config.yaml
num_hidden_layers: 9
hidden_size: 768
num_attention_heads: 12
num_key_value_heads: 6
head_dim: 64
intermediate_size: 2048
vocab_size: 11511
hidden_act: "geglu"
norm: "rmsnorm"
norm_place: "pre"
norm_eps: 1e-05
positions: "rope"
rope_theta: 10000.0
rope_fraction: 1.0
qk_norm: false
attn_scale: 0.125
bias: "none"
tie_word_embeddings: false
parallel_block: false
init: "orth"
init_std_qkv: 0.0146
init_std_o: 0.00344
init_std_up: 0.0146
init_std_down: 0.00211
optimizer: "adamw"
learning_rate: 0.000556
beta1: 0.9
beta2: 0.99
weight_decay: 0.24
lr_head: 0.00394
max_grad_norm: 2.0
warmup_steps: 583
schedule: "cos"
final_lr_fraction: 0.03
batch_tokens: 131072
max_seq_len: 2048
doc_mask: false
train_tokens: 1028000000
max_steps: 7844
dataset: "wikipedia_en"
MLP neurons of a small language model. Each row is named by its layer, matrix (gate and up: input weights) and neuron, and shows model dimensions 576-703. Each number is 128 + 32 x the weight over its row's rms, rounded and kept within 0 to 255. A neuron's up and down rows have the sign that makes its largest values positive.
Before each neuron's rows, "fires on" lists the tokens most often at its 100 highest values on Wikipedia text that the model never trained on.

fires on: " | ", "1"
L3.gate1356 [ 99 149 143 158 107 109 176  76 143 145 141  11 100 133 104 171 148 127 133 131 126 157  66  95 173 122 127 132  84  91  76 133  89 150 165 111 147  59 144 106  79 155 145 131 139 110 136 130 130 104 103  81  80 177 125 163 102  76 131  99  85 117 105  98  84 128 160 104 107 170  97 148 176 130 156 119 127 146 161 115  98 160 148 121 145  84 177 109 108 131 122 181 123 101  90 152  74 138 130 106 118 164 151 153 101 157 140 182 131 133 176 122 178  64  82 108 187 144 167  89 111 149  71  81 164 140  83 139]
L3.up1356 [162 154 125 119 112 126 139  94 181  72 144 179 149 136 115 136 110 118 139  94 145 138 157 171 121 112 138  99 107 109 175 154 138 110  55 113 129 124 101 118 126 143  47 139 120 122 175  85 114  57 158 162 109 191 100  99 115 154 128 160  78  97 167 149 121 166 130  89 143 104 121 146 132 106 144 107 104 106 137 114 139  96 109 110 130  98  77 116 134 119 144 152 170 115 140 117 133 131 140 110 131 195 174 101 156 152 182 158 137 138 113 152 133 146 158 187 132 161 165 132 131 151 154 156 169 183 128 151]

fires on: " =", "%", ": \"", " -", "2", "–"
L3.gate1354 [ 94 149 160  88 124 127 177 112 113 113  99 120 102 148 158 145  50 159  63 117 167 118 128 150 126 149  94 139 141 126  97 145 105 182 116 172 152 152 122 192 109 109 114 113 126  87  53 192 130 104 151 104 180 128  87 197 120 111  73 114 139  92 150 126 108 118 161 162 129 168 193 134  97  89 168 168 101 156 101 173 101  86  95 121 114  78 161 160 118  63  82 146 137 143 142 123 155 113  97 137 136 166 124 117 125 126 135 184 145 147 175 155 182 112 122 107 103 120 102 134 140 106 139 122 161 106 102 184]
L3.up1354 [126 126  97  78 179  68 142 107 126  60 115  60 184 169 141 122 140 138 126 112 131 156  94 154 142 187  50  75 127 109 148 158 179  80  93  93  84 183 180 114 105 128 112 174 105 169 116 137 186 118 155  64 120 133 137 189 110 113 104 128 155 174 128 103 123 137 119  73 159 160 104 151 177 139 127  91 137 120  93 144 192 122  64 153 144 146 132 108 130 121 151  99 188  83 126 151 150 140 128 162 173 113 138  85 127 115  75 141 112 138 100 163 157 115 182 118 184 196 160 155 126 112  99 113 144 159 130 190]

fires on: " | ", "\n", " |", "WE", "leyball"
L3.gate230 [181 105 196 101  80 123 134 183 121  58 124 149 142 144 158 126 160 161 107 119 181 140 141 137 123 101 110 161  89 135 144 123 102 149 167  53  69 208 110 133 134 136 123 139  99 131 124 121 136 106 122  89 136 117  40  89 138 135 172 126 114 176 147 110 135 132 116  62 187  82 139  70 166 127  66  78 129 103 158 138 156  95 131 189 134 105 132 175 100 148  95 153 132 140 122 149  91 120  76  71 113 145 120 121 150 100 156 125 125 143 105  98 113 139 166 123 139 128 134 140 101 107 127 113  84 169 112 137]
L3.up230 [159 126 150 111 106 119 130 131 133 129 103 145 158 135 228 149 134 142  68  72 164 120  89 156 143 166 155 101  72  95 114  82 141  83 175 102  75 176  65 106 139 135  91 170  89 104 123  85  95 120 110 181 137  95 102 119 162 138 175 132 195 126 161 130 111 139  70 113 143  93 173  92 166 163 109 101 136 138 153  87 123 108 133 124 127 138 100 130 142 162 157 163 120 119 115 133 130 159 107  94  99 137 156 139 142  99 171  64 169  85 123 114 114 125 172 168 128 121 159  57 164 142  89 177 137 172 157 104]

fires on: "9", "18", "15", "16", "1", "17"
L3.gate1777 [135 198 179 152 177 121 125 127 127 132  81 109 136 123 101 161 156 119 135 123 142 144  90  76 169 134 123 122 135 166 118 142 152 139 101 174  62  84  55 161 130  65  68 119 103 110  98  75 140  73  51 111 156 141 146 185  52 119  67 119 110 110 142 113  98  88 119 159  90 127 120 117 122 132 196  97 116 103 129 148 186 150 161  96 114 128 166 143 140 158  59 134 151 167 127 136  89  89 149 183 183 149 151 107 128 117 153 142 182  96 140 107 159 162 161 139 160 155 136 152 145  79 158 135 111 133 139 149]
L3.up1777 [153  71 111  77 139 145  89  38 129 164 146 163 125 150 169 158  99 107 119 158  91 165 113 188 163 137 112 127 129 134 127  90 125 152 162 155  98 147 126  68 147 154 158 146 146  59 162 183 194  92 156 151 164 175  92 157 165 123 155 129 165 125 144 179  70 195 126 107 144 129 139 125 143 100 115 187 187 148 133 110 147  87 119  93 125 129 126 117 118 101 173 155 148 154 144  85 155 109  98  90 157 130 173 151 180 154 157 100 145 109 139 173 126 127 104 155 140  97 115 119 163  85 122 119 176  99  60 119]

fires on: "2", "1", "8"
L3.gate472 [117 130 193 121 135 168 184 169  85 117 118 115 164 172  92 159 112 162  64 111 160  97  93  79 163 150 114 119 146  77  91 109 111 146  93 167  97 108  65 161  99 151 115  94 169 114 112 150 121 138 172  60 118 109 172 192  91  92 102  94  70 118 105  84  92 154 128 136 122 104 113 116 107 131 122 121  75 118 124 131 146 106 130 137 123 129 155 124 128 117  94 100  99 181 149  98 133 134 100 151  91 201 152 106  97 161 129 140  84 145 113  96 136 115 145 151 183 101  99  84 115 183 140 162 116 130  50 112]
L3.up472 [162 114 113 121 168  88 157 103 106  86 183 180 154 130  73 150 136 140 139  94 145 116 104 114 147 150  93 181  91 136 125 201 152 141 177 134  75 122 130 103 123 115 165 172 173 145 178 140 170  77 123 108 171 151 124 117 121 102 144 132 101 140 127 116 148 153 106 124 139 119  97 199 100 146  30 121  89  61 130 168  64  90 115 158 137 183 121 142 122 130  96 185 158 149  98 116 122 131 120 127 102 125 145 158 149 196 117 139 108 137 117 222 139 157 153 167 119 142 175  92 133 195 138 152 106 123 141 110]

fires on: " | ", "; ", "r"
L6.gate968 [133  81 149  97 143 160  75 193 165  86 137 104 118  97  77 174  86 131 108  93 133  94  85 145 116 153  76  81 121 100 145 165 126 127 204 140 128 108  86 216  91 189 127 148 105 156 141 119 141 131 107  72 112 103 200 117 141 106 154 145  61 172 135 121  55 114 153  59  83 153 131 125  95 115 151 121 156  95 146 135 169 107 159 197 159  86  97 114  94 151  97 120  61 143 191 124 127 133  86 133 126 120 127  83 160  98 127 176  41 127 144 121 193 161 147 114 140 162 117 124 119 142 131 124 136 234 162 187]
L6.up968 [150 164 158 143  80 135 125  90 131 171  98 117 147 111 162 127 157 118 129  90 130 114 133 140 137 117 165 138 100 114 159  94  72 142 180  84 159 129 126  93 124 117 125  95 149 106 135 148 156  89 148 137 161 111 107 142  83 115  71 113 167  70 136 134 155 194  87 170 158 115  89 157 116 116 142 101 118 117 132  79 144 175 147 121 147 143  87  97 168 137 120 142 126  94 146 138 122 166 124 128 102 120 135 122 160 194 116  67 172  92 108 139  79 149 119 142 140  72 144 151 115 111 169 106 110 120  82 149]

fires on: "3", "4", "5", "2", ", a", " "
L3.gate1028 [133  91 127 135 183  75 111 144  73  88 123  97 109 120 116 187 128 161 127 159 102  51 152 115 164 163 190 147 179 115 125 155 123 156  98 118 143 148  72 121 127 112 128 110  94 186 114 150 155  98 127 118 159 102 106 114 117  97 146 127 178 157 141 149 131 129 158 115 139 125 137 113 103 137 158 122 167  84 130 117 163 126 206 207  79 152 131 135 109 171 145 101 102 155  75 215 140 152 150 171 137 116 133  90 142 143 161 163 125 109  91 148 129 165 140 161 162  88  71 152 135  60 108 138  49 140 208 123]
L3.up1028 [156 170 149 144 131 153 147 131  90 143 142 130 170 140 121 161 102 125  93 128 170  82 123 120 156  73 141 132 125 156 120 115 125 139 114 118 119 122 141 199 121 130 138 142  57 118  97 111 154  45 148  63 105 146 126 170 173 145  98 138 103 113 172 167 157 142 132 111 112 160 163 121 163 137 102 173 168 117  84 103 152 124 114 102 152 123 140  97 141  97 136  72  89 121 133 167 148 127 152 122 167 142 144  87 128 118 189  91 136 117 110 166 152 154  72 101 127 151 124 188 148 131 113 171 129  93 129 110]

fires on: " | ", "; ", " | December "
L6.gate174 [135 136 108 130 189 104  82 122 130 152 109 134  88 122  87 148  92 107  85  28 174 122  94 112 114 162 139 108  70 150  94 119 124 135 162 118 129 138 125 130 113 170 127 162 109  79 106 131 103 133 105  93 109 107 129  78  88 191 156 119  73 121 174 103  85 164 185 123  74 111 136 145 121 115 119 117 143 114 134  98 126  65 129 154  79 124 135 132 155 130 110  67  93 178 141 160 105 127 134  92 146 133  91  98 154  96  89 148 124 157 138 114 130 144  84  77  68 160 163 147 198 134 136 123 170  86 145 186]
L6.up174 [ 75 175 171 120 144 107 163 100 193 112 150 169  67 147  51 125 138  42  83 130  87 125 153 138 123 170  83 134 140 161 101  95 144 137 110 159 113 181 124 107 111 115 134 103 174 110 130 109 182 125 169 159 134 123 181 124 119 210  98 116 147  59 139 144 138 173 139  76 114 131 145  89  81 186 141  72 110 102  92  99 131 160 137 148  92 138  98 167 121  59 157 157  70  42 152 141 149 152 109 145  94 136  85 161 170 115 142 121 137 144 168 202 136 118  78 108  83 177 162 108 106 154 184  90 132 174 119 135]

fires on: "1", ":", "|---|---|---|---|"
L3.gate492 [ 78 126 122 181 131 112 159 119 100 123  63  59  95 140  80 141 147  87 126 144 176 149 145  79 110 126 142 102 115 135 114 116 108 194 160 200 160  98  84 199  72 116 127 145  87 134 159 159 139  84 101 115 102 149 133 119  85 114 118 120 106 175 138 100 104  98 117 110  76 144 180 128 154 148 185 146 119  93 159 194 167 136 175 160 149 138 160 105 145  96 116 128 143 148 130 159  90 173 184 111 116 142  64 159  84 145 115 165 161 130 151 157 165 107 109 135 192 128 100 112 173 111 124 106 101  80  88 209]
L3.up492 [155 139  72 111 120 132 156 110 152 157 140 199 151 149 133 188  92 116 129 146 101  84 145 135 135 119 138 124 127 137 176 129  87 149 217 146  75 178 159 128 100  78 114 160  86  66 125 149  76 104 159 144 110 168 142  86 152 132 163 104 108 118 157 123  74 153 137 108 142 146  90 183 205 181  93 177 174 148  86 151 135 107 108 165 138  90 102 140 109  90 137 148 133 109 107  98 118 121 180 136 149  52  82 134  82 118 155  81 108 124  96 129 113 143 128 103 102  63 141 137 166  98 105  51 172 108  80 127]

fires on: "\n", " | ", "\n\n"
L3.gate821 [123 110 172 113 156 157 168 170 162 162 153 109 153  99 192 194 115 105  67 133  54 160 161  27 166 137 110 115 119  95  95 130 134 115 130  80 146  85  61 125 124 164 146 155 109 165 111 117 144 105 124 131 140 155 154  99 123 102  83 116 151 129 149 145 114 116 151 101 106 132 116  82 124  96 185 115 121 105 129 154 172 108 168 113 140 162 177 133 110  90 114 125 121 100  92 137  93 160 121 116 160 136  83 121 117 157 140 125  90 150 129 151 177 147 155 125 141 115  68  97  65  95 148  95  77 154  88 204]
L3.up821 [145 105  83  92 186 158 135  92 129 149 109 102 125 123 147  89 194 140 148  84 133  94 206 172 173 114 170 138 108 112 160 102 106  94 119 167 118 144 149 114  89 154 112 126  71 112  92 158 127 156 159 186 131 139 153 140  67  65 157  63 175 141 144 157 152 132  84 157  97 116 154 141 157 147 179 144 127 124 125  59 124 165 139 151 118  89 102 151 133 179 161 138 155 201 138 120  85 149 210 128  91 128 126 113 161  79 118 117 165 151 140  77 178 149  87 131 128 108 149 138 199 128 136 123 192  96 164  75]

fires on: " | ", "0", " | R"
L3.gate742 [167  98  89 133  96 139 154 108  61  85  86 115 101 125 135 142 188 161 114 107 121 146 140 117 141 133 177 166  98 131 119 171  99 175 129 145 169 123  66 118  93 139 117 133 131 142 140 121 141 162  62 124 137 135  82  79 128 122 126  76 114  81 124 132 139 139 137 107  95  58 149  99  81 144 106 135  83 152  82 138 119 112  83  89 130 182 148 134 155 126 134  70  40 113 136 167 113 110 146 175 148  72 153 121 111 161 158  81 134 121  92 132  85 179 163 134 153  51 124 159 124 128  66 134 108 117 146 119]
L3.up742 [120  92 133 138 142 126  92 107 180 120 157  92 132 116 124 133 143 118 194  99 103 132 184 140 101 109 150  87 115  88 157 121 159 102 120 165 111 198 101  90 103  73 149 121 125  97 154 160 122  94  65 151 172 129 125 121 159 175 155 111 139 193  91 142 141 105 120 138  75 111 125 121 134 156 165 100 144 142 129  92 115 154  82  87 202 210 149 114 203  78 178 135 108  65 139 146 122 128 148 110 124 118 100 189 171 143 119 115 128 167 167 108 119 120 157 135  80 111 157 168 206 137 145  87 166  83 153 121]

fires on: " | ", " cl"
L6.gate909 [ 68 104 158 155  90 103  99 123 133 178 127 191 138 145 118 152 183 148 139 138 122 124 150 140 129 142 118 126 122 143 108 149 128 192 148 121 181 171  96 143  79  85 142 156 140 115 114 166 199 107  94 148 125 167 155 154  88 152 181  99 108 103 146 132 134 187 146 115 122  88 161  58 195 107 147  57 157 162  56 134 127 123 145  68 163 145  76 122 180 140 116 119 102 196 198 145 190 112  91  98 162 102 137 175 131 121  94 153 130 166  65 138 158 119 141 176 114 146 125 140 180 117 119 238  38 169 171  99]
L6.up909 [130 106 224 186 119 115 160 126 149 123 156  91 100 166 122 126 106 117 140 111 139 120 155 149  92  60 139 118  67  99 142 167  85 191  88 107 139 137 135  78 163 111 109 138 118 161 167 124 128  80 128 157 123 107 121 145 150 159 164 127 130 193 138  75 104 188 133 140 129 167  92  85 116 122 166  81 122 121 139  64 128 108 115  91 111 150  60  83 156 134 135  84  60 124 167 153 172 181 142  77 150 195 159 106  95 175 123 123 147 151 108 145 137  73 125 151 145  94 131 156 121 122 153 170 128 156 153 109]

fires on: "1", ".", "-year"
L6.gate1327 [115 132 129 114 153 132  68 112 131  99  76 111 138 154 153 202 149 112 158 127 148  72  95  88  58 104  85 130 128 121 136 116 164 155 183  90 134 143 114 100  87 140 105 126 119 141 126 157 128 156  63  86 110 176 153 158 130 175  89 153  70 123 171  97 149 128 160 131 113 134 135 162  83 129 100  90  61 120 109 101 123 136 125 147 117 130 107 164 126 138  84 148 146 165 115 126 133  94 143  69  91 144 194  83 135  90 132 177 154 183 187 138 122 173 107 139 202  93 133 122  25 153 107 115  96 110 103 139]
L6.up1327 [172 129 105 154 124 101 125 107 108  98 156 159 133 162 136 124 183 149  80  73 161  65 153 129  95  70  61 125 111 168 137 184  85 105  83 107  95 121 157  57 112  94 130 175 150 121 118 129  97 171 123 167 153 167 122  96  80 100 108 126  87 177 127 174 145 129  89 133 129 134  97 157 168 129  55 143 137 136 154 116  87 122 105 127 118 137 146  90 177 103 102 171 200 136 148 124 157 103 108  96 113 144 162 125 145  96 142 140 202  77  88 128 159 165  61 147 147 113 166  94 112 138 133 181 179 118 155 129]

fires on: ":", "0", " | ", " During", "; "
L3.gate250 [ 90 144 103 135  84 142 131 155 133 146 126  91 142  67  80 134 123 131 114  62 147 137 163 189  84 113  92 126 154 196  94  71 129 155 152  81 151 184 139 180 129 128 146 138  90 124 143 156 102 157 115 190 136  63 142 101  73 154 175  78 118 132 138  98 133 122 130 113  37 168 104 152 143 164 151  48 121 131  83 135 114 143 184 128 188 138 158 161 142 116 131  61 140 170 162 163 129 163 124  92 127 101 139 125 100 130 132  96 154 191 150 136 134 126 137  60 117  82 115  99 176 106 116 119 148 107 110 194]
L3.up250 [ 89 180 104 117 107 118 147 120 141  99 132 126 140 145 126 133 117 113 156  93 124 111 196 109 106  96 111 140 111 157 100 146 130 124 119  89 136 152 146 163 152  95 171  90 104 104  93 113 134 106 146  95  95  84 122 127 108 134 155 111 135 168 139 139  89 145  81  83  39 145  97 144 123 122 103 137 116 116 114 118 168 132 196 179 160 104 111 115 127 117 171  90 142 122 131 148 166 144 169 107  95  92 105 180 116 140 179 124 106 121  97  52 125 160 142  37  85 128 143 135 122  52 166 146 124 130 137 170]

fires on: ", ", ", T", ", O", ", N", ", C"
L3.gate1516 [158  81 104 166 147  89  91  75 109 145 171 145 107 171  87 137 183 139 171 155 146 153  98 111 167 148 109  82 129 133  99 134  99 165 122 189  39 107 142 156 104 142 172  82 176  67  85 162  99 173  60 164 144 137 122 203 117  91 133 166  48 120 116 160  90 133 130  86 122 111 102 154  78 112 110 149 145 143 113  86 120 126 169  61 115  94 132 160 173 109  97 126 204 106 133 108  85 127 136 108 154 206  42 130 126 106 173 131 110 137 120  56 117  69 118  84 120 118  80  70 126 146 112 136 153  95 132 183]
L3.up1516 [105 125  80 131 108 170 167 116  92 142  62 195  81 124 111 138 182 172  90 121 145 147 155  93  88  74 163 134  98  72 114  82 125 187 198 174 133 137 136 106 122 138 128 117 104 134 132 143 143  72 101 105 102 185  84 148 130 146 142 122 123 142  88 104 110 133 112 122 145 112 124  90 120 111 116 169  73 135 117 117 123 115 169 156  69 108 137 109 124 115 154 147 107 115 140 151  75 142 133 191 127  95 126 141 120  48 112 179 161 142 178 107 146 167 202 101 110 129  83 131 125 124 143 122 150 123 178 161]

fires on: "s", "able", " also", " used", " m", " player"
L3.gate1180 [163 193 100 100 149 124  98  86 126 174 148  84  88  87 127 129 159 130 100 104  51  76 135 138 165 138 122 183  90 119 133 162 145 144 119 140 112 135 141  97 145 129 134 169 111 106 100  90 131 170 149 149 114 124 145  49 136 136 147 119  75  99 175  93 116 155 121 115 163 158 177  93  98 137 142 108 122 152 139 138  85 147 178 141  81 140  66 150 133 135 148 104 150 131 136 113 156 158 141 122 178 121 143  75 131  78 108 142 116 106 117 160 142 113 155 110 118 143 171 123  72 134 105 133 116 105  96  67]
L3.up1180 [136 121 149 152 137  92 146 123 171 146 141 118 105 126 158 117 151 151 171 129  68  60 141  99 148 192 122 158 193  93 110 124 133 178  55 112 133 134 174 105 166 106  68 132 111 122 172 146 166 186 127 144 126  62 118 104 135  94 114  86 142 149  83 121 156 104 105 101  88 122 165 133 133 190 168 107  95 193 193  96 132 153 107 109 147 171 194 132 119 133 138 141 112 176 110 187 139 143 116 149 112 168 153 138 189 119  97 158 127 141 160 148 114  59 139  55  44 129  96 159  91 163 134 116 105 135 125 123]

fires on: "1", "3", "2", "11"
L3.gate205 [197 109 136 131 120  79 106  97  98  75 137  65 107 126 121  96 153 130  96 124 103  43 157 106 188 191 142 133 123 189  88 126 148 121 173 159  87 122  99  95 117  88 155 158  82 169 160 107 134 168 145 129 145  98  76  91 110  52 145 160 171  99 121 159 155 164 114  70 153 127 100 115 135 146 137 159 152 127 130  93 133 126 152 147 154 224 103  83 178 103 151 162 107 162 134 114 190 107 129 183 150 139 146 133 120 143 191 191 148 139  53 129  92 117 130 154 143 150 158  69 127  83 101 171  94 153 193 169]
L3.up205 [136 119 125 133 141 136 149 103 120 151 111 181 147 126 121 148  63 146 133 152 111 149  88 146 124 169 144  73 111 117 124 107 163 193 146 184 111 108 153 120 106 187 154 135 155  89 102 172 131 125 160  63 131 168 138 118 120 103 137 140 101 158 186 165 182 156 124 147 131 149  53 131 117 103 165 109 141 106 149 128 141 146  67 114 145 122  46 127 114 113  79  99  85  85 114 148 155  49 144  73 143 146 130 107  93 164 137 105 152 193 128 158 118 180 156 133  97 120  96 132 119 123 116 127 167 127 107 113]

fires on: "1", " | ", "2"
L3.gate656 [ 78 159 138 107 190  87 123 137 128  98 154  66 111 119  67 183 140 160 112 115 119 127  98  39 176  97 114 161 128 141 104 144 142 125 156 141 109 137 118 156 128 199 156 171 102 146  71 115 140 136 179 136 122 145 127 112 101  89 111 145 142 184 110 122 119 122 152  90 138 163 164 154 187 150 160 108 153  80 125 172  98  99 171 132 143 101 126 119 146 135 151 124 109 131 147 138 138  97 147  90 255 148 110 149 195 103 162  72 159 137 164 154 195 141 112 117 195 121 117 177  98  71 120 175 119 150 135 139]
L3.up656 [141 146 129 146 121 131 108 111 125 114 136 161 138 122 168 119 161 160  64 153 108 141 129 108 150  99 185 124 143 112 166 131 180 116 157 104 161  93 188  73 137 120 163 153 127 137 128 132 124 102 110 138 100 137  73 108 129 119 104 101 215 151 119 142 105 130 119 125 166 136 145 139 166 131 171 182 121 112  88 169 144 142 133 121 106  56 111 116 159 126 118 157 109 107 122  58 147 147 143 119 176 138 141 137 137 125 138 116  90 145 187 148 116 140  61 151  99 145 134 110 102 151 140 119 190 117 120 148]

fires on: " / (", " during the", " me", " During", " | ", " book"
L3.gate1046 [ 81 156  57 170  87 150 154 128 115 136 164 167 173 116 100 116 119 155 130 172 105 101 134 117 149 109 114 163 106 102  69 162 140 129 167 126 169 100  61 132 160 156  73 142 152 144  87 162 118  98 133 155 134  95 118 162 134 132  96 142 109 146 182 126 158  92 153 180 112  58 133 120 155 152  68  95 148 133 120 140  86 178 141  96 126 166 148 133 132 198 151 126 118 131 125 130 158  90 102  69 155 109 156  78 170 135 146 154 133 234 136 153 101 144 125 151 129 163 160 136  88 136 144 174 116 133 131 124]
L3.up1046 [183 149 119  98 148 144 159 195  53 125 193 109 196 139  60 149 134 132 125 108 110 122 102 124 123 115  71 141 135 118 150  92 157 150 140 168 100  89  95 151 167  85 103 148  70 144 162 126 150 111 186 102 106 139 120  41 113 200 158  96 146 179 165 125 102 161  99 118 156 136 146 125 116 108 112  83 116 124 119 138 128 204 117 176 113 186 145  93 129 120 178 122 140 163  88 130 123 152 160  78  93 148 130 142 147 131  42 137 155 150 149 207 107  76  91 109 100  94 103 131 132 118 129 161 125 183  93  74]

fires on: " to", ", ", " | ", " Third", " September", " to "
L3.gate1191 [162  52 143 176 159 133 153 121  97 140 163 144 132 124  82  95 172 126 129 123 151 163  76 101 133  83 163 118 131 123 124 115  45  91 119  95 130  63 110  75  93  59  90  98 113  61 110 112 116 176  90  66 143 132  71  84  98  70 189 165 134 126 176 128  98 164 162 143 128  77 153 161 135 115 136 134  63 139 165  97 163 152  94  99 183 136 156 122  97 155 143  87 176 132 120 109 110 125  85 129 153 103 112 137 131  85 113 127 151  76 117  74 139 107 213 138  96 124  86 130 165 105 110 145 135 148 154 149]
L3.up1191 [196  94 140 104 137 171 138  94 115 150 122 136 203 147 187 166 103 135  87 147 112  86 141 113  76 119 143 114 158 164 106 166 124  76 132 134 188 141 172  94  59 104 120 145 179 102 125 113  93 160 130 153  83 114 104  22 157 101 163 113 105 101 129 108 145  98 110 116 129 124 177 106  95 137 103 177 148 151  92 183  89  91 146  75 183 181 109  83 106 134 176 128 134 139 124 106 145 205 128 186  79  77 122 121 112  92 135 126 119 150 104  95 112 110 161 138 139 165 114 140 105 103 160 103  55 137 145 131]

fires on: ".", ";", " |", "′", ");", ")"
L3.gate1068 [143 165  88 132 118 129  92 121 114 161  72 176 145 145  96 132 174 172  66 157  78 150 117  94 150  82  90 125 149 123 105 158 136 182 150 120 156 182 107 108  71 126 197 137  61 116 145 168 106 145 112 121  80 120 136 144  15 143 126 148 121 122 135 118 116 173 146  70  91 119  92  89 127 119 209  76 110  84  93 101 163 144 170  98 124 124 201 107  90 118 137  63 130  85  87 184  91 143 153 155 117  92 190 157 135 178 151 109 120 167 114 116  99  95 102  82 154 157 178 124 112 137 134 147  98 121 142 106]
L3.up1068 [136  79 103 159 114  85 146  75 101 146 113  74 172 102 133 128 186 140 172  85 108 124 148 152 124 101  46 112 156 160 130  66 177 138 133  96 128 142 163 104 102 142 116  99 117 107 130 145  98 155  73 186  77  82  90 140 114 112  78 153 130 130 147 145 190 141 164 130  79 128  77 176 156 146 116 153  50 184 167  86 108 119 119  81 103 119 141 129 108 147 168  78 170 168 103 121 135 141 141  90 128 154 144 154 109 161 135 118 113 162 191 140  72  66 161 193 139  80 160 105 134 113 112 183 160  95 131 119]

fires on: " to", "ed to", " him to"
L6.gate220 [156  99 131 184 170 158 122 136 155 132 171  83  89 133  72 135 104 121 118 100 177 138 119 129 195  79 111  97 117 127 108 118 115  81  88 165 100 116 125 101 115 129  95 122 117 133  91 138  94 171 135 126 101 124 148 125  84 151 162 153  99 137  73  87  25 145 194 145 112 136 161  84 128 127 131  87  87 176 179 146  90 101 144 151  52  92 137 109  98 133 125 100 151 140 178 152 116 123  72 103 106  98  87  78 119 110 125 125 114 124 182  82 180 138 142  94 161 114 102 119  78  60 121 171 133 150 162 105]
L6.up220 [163 121  62 215  75 160  95 119 177 138 155 130 139 140 129 109 105 149 101 190 115  88 148  74 160 103 134  76 114 126 166 146 177 105  92 130 130 135 146  79 124 160 161 149 159 128 101 118 135 123  99 138 122  94 100 145 130  76 152 144 106 107 102 172  87 163 154 140 139 144 116 158 137 112 149 127 104 189 124 162  87 135 108 176 123 144 157  78 177 157 115 131 139 158 126 117  99 112 113 109 121 102 146 136 129 113  93 124 109 148  80 114 165 164 161 157 128 127 116 156  91 134 123 136 171 144 148  96]

fires on: " | ", ".", "; "
L3.gate212 [142  95  99 159 164 159  61 110 172 154 171 161 169  61  94  90 143 172 144 171 108 142 131 127 120 137 132 115 132 160 137 111 143  90 159 150 122  70  79 221 135 222 188 169  79 151 164 155 169  90 131 115 184 153 140 110 133 122 118 129 121 119 117 129 111 131 141 127  80 126 107 129 173 139 217  78 125 110 168 104  77 174 159 127  89 114 149 141 152  77  93  91  72 158 168  96 116 118 137 133 138 150 138  96 158  80 100 163 116 171  72 152 193 131 125 113 170 108 135  88 197 114  96 127 152 145 102 179]
L3.up212 [154 141  95 121  97 156 114 120  83 138  75  84 195 113 151 138 124  98 141 111 103 111  89 109 132 183 135 126 134 104 144 142 154 168 134 142  88  75 137 139  80  91 145  84 157 133 185  88  93 127 124 120 132  84 157 113  83 160 114 144  74 184 111 144 123 151 108  74 126 166  52 139 173 137 122 119 145 109  79 192 160 132 169 139 162 102 140 168 147 133  88  81  93 144  60 186  84 175 141 113 237 138 112 112 125 117  87  92 115 103  70 108 164  93 133  89 142 151 154 133 109 126 183 160 139 146 124 104]

fires on: " | ", "ally", ",", ") | ", " has been", " | |"
L3.gate1806 [143 145 101 145 144 165 168 128 122 103 122  89 118  83 163 126 180  80 135 162  87 114 161 113 140 103 105 132 140 185  77 141 105 118 109  83 115 156 180 170  77 183 168 122 117 174  95 179 159 114  78 149 121 120 142 117 141 171 149 140 114  76 148 143 121 148 143 127 136 115 144 109 142 139 120 131  78 171  90 120 108 135 160 110 158 133 160 142 110  79 116 105 158  65 131 147 148  86 129 111 129 174  97 140 121 129 118 188  95 110 192 152 145 165  89 149 174 106 105 185 100  70 182 177  89 150 149  98]
L3.up1806 [168 159 182 147 160 121  98 126 138 157 139 122  95 156 128 129 130 155 178  97  81 118 149  95 135  64 124 128  96 104 146 131 145 201  91 160  52 148 126 123 133 120  92 126 116 155 157 125 127 114 127 144 124  91 131 127  99 228 122 134  75 187 172 111 128 190  83 143 148 151  97 108 167 123 108  73  78  89 175 186 124 132 165 157 100 139 145 110 166  97 122  65 168 149 128 176 130 129 100  89 148 110 171  88  85 155 106 180 226 134 195 120  94 116  91 175 168 128 170 133  86 169  93 161 108 168  95 109]

fires on: " ", "0", " | "
L3.gate918 [ 80 157 122 141 157 129 182  99 195 129 108 130  91  69  87 159 119 123 131 121 149 125 102 102 154 146 106 143  81 123  97  85 100 164 148 153 135 145 147 125  91  66 141 141 131 120 144 131 113 148 174 113 150 195 129 200  95 109 197 121 167  99  91  74  98 134 153 154 104 183 107 129  94 154 106 111 182  94 121 137 175 131  86 116 115 118 138 133 198  99 107 127 125 125 105 134 122 108 122 163 167 138 135 125  81 126 102 184 110 188 118 163 145  92 117 179 138 146 137 195 213 101 111 151 102 139 107 133]
L3.up918 [153 175 129  79 111 150 146 133 165  87 150 141  99 147  89  81  81 103 132  64  84 175 139 101 119  93  39 130 114 122 181 159 128 143 131 136  51 155 141 138 125 150 152 169 140 131 148 117  92  76 150 195 158 129 149 132 138 176  84 136 138 165 174 141 199 163  77 121 147 101  95  61 110 152 144 133 116 114 137 105 131 127 103  75 118 164 120 146 182 185  77 130 105 152  92 149 169 127 149  74  72 103 144 124 166  85 180 129 140 180  93 131 138 132 182 171 148 130 171 110 151 123  39 157 132 131 202  81]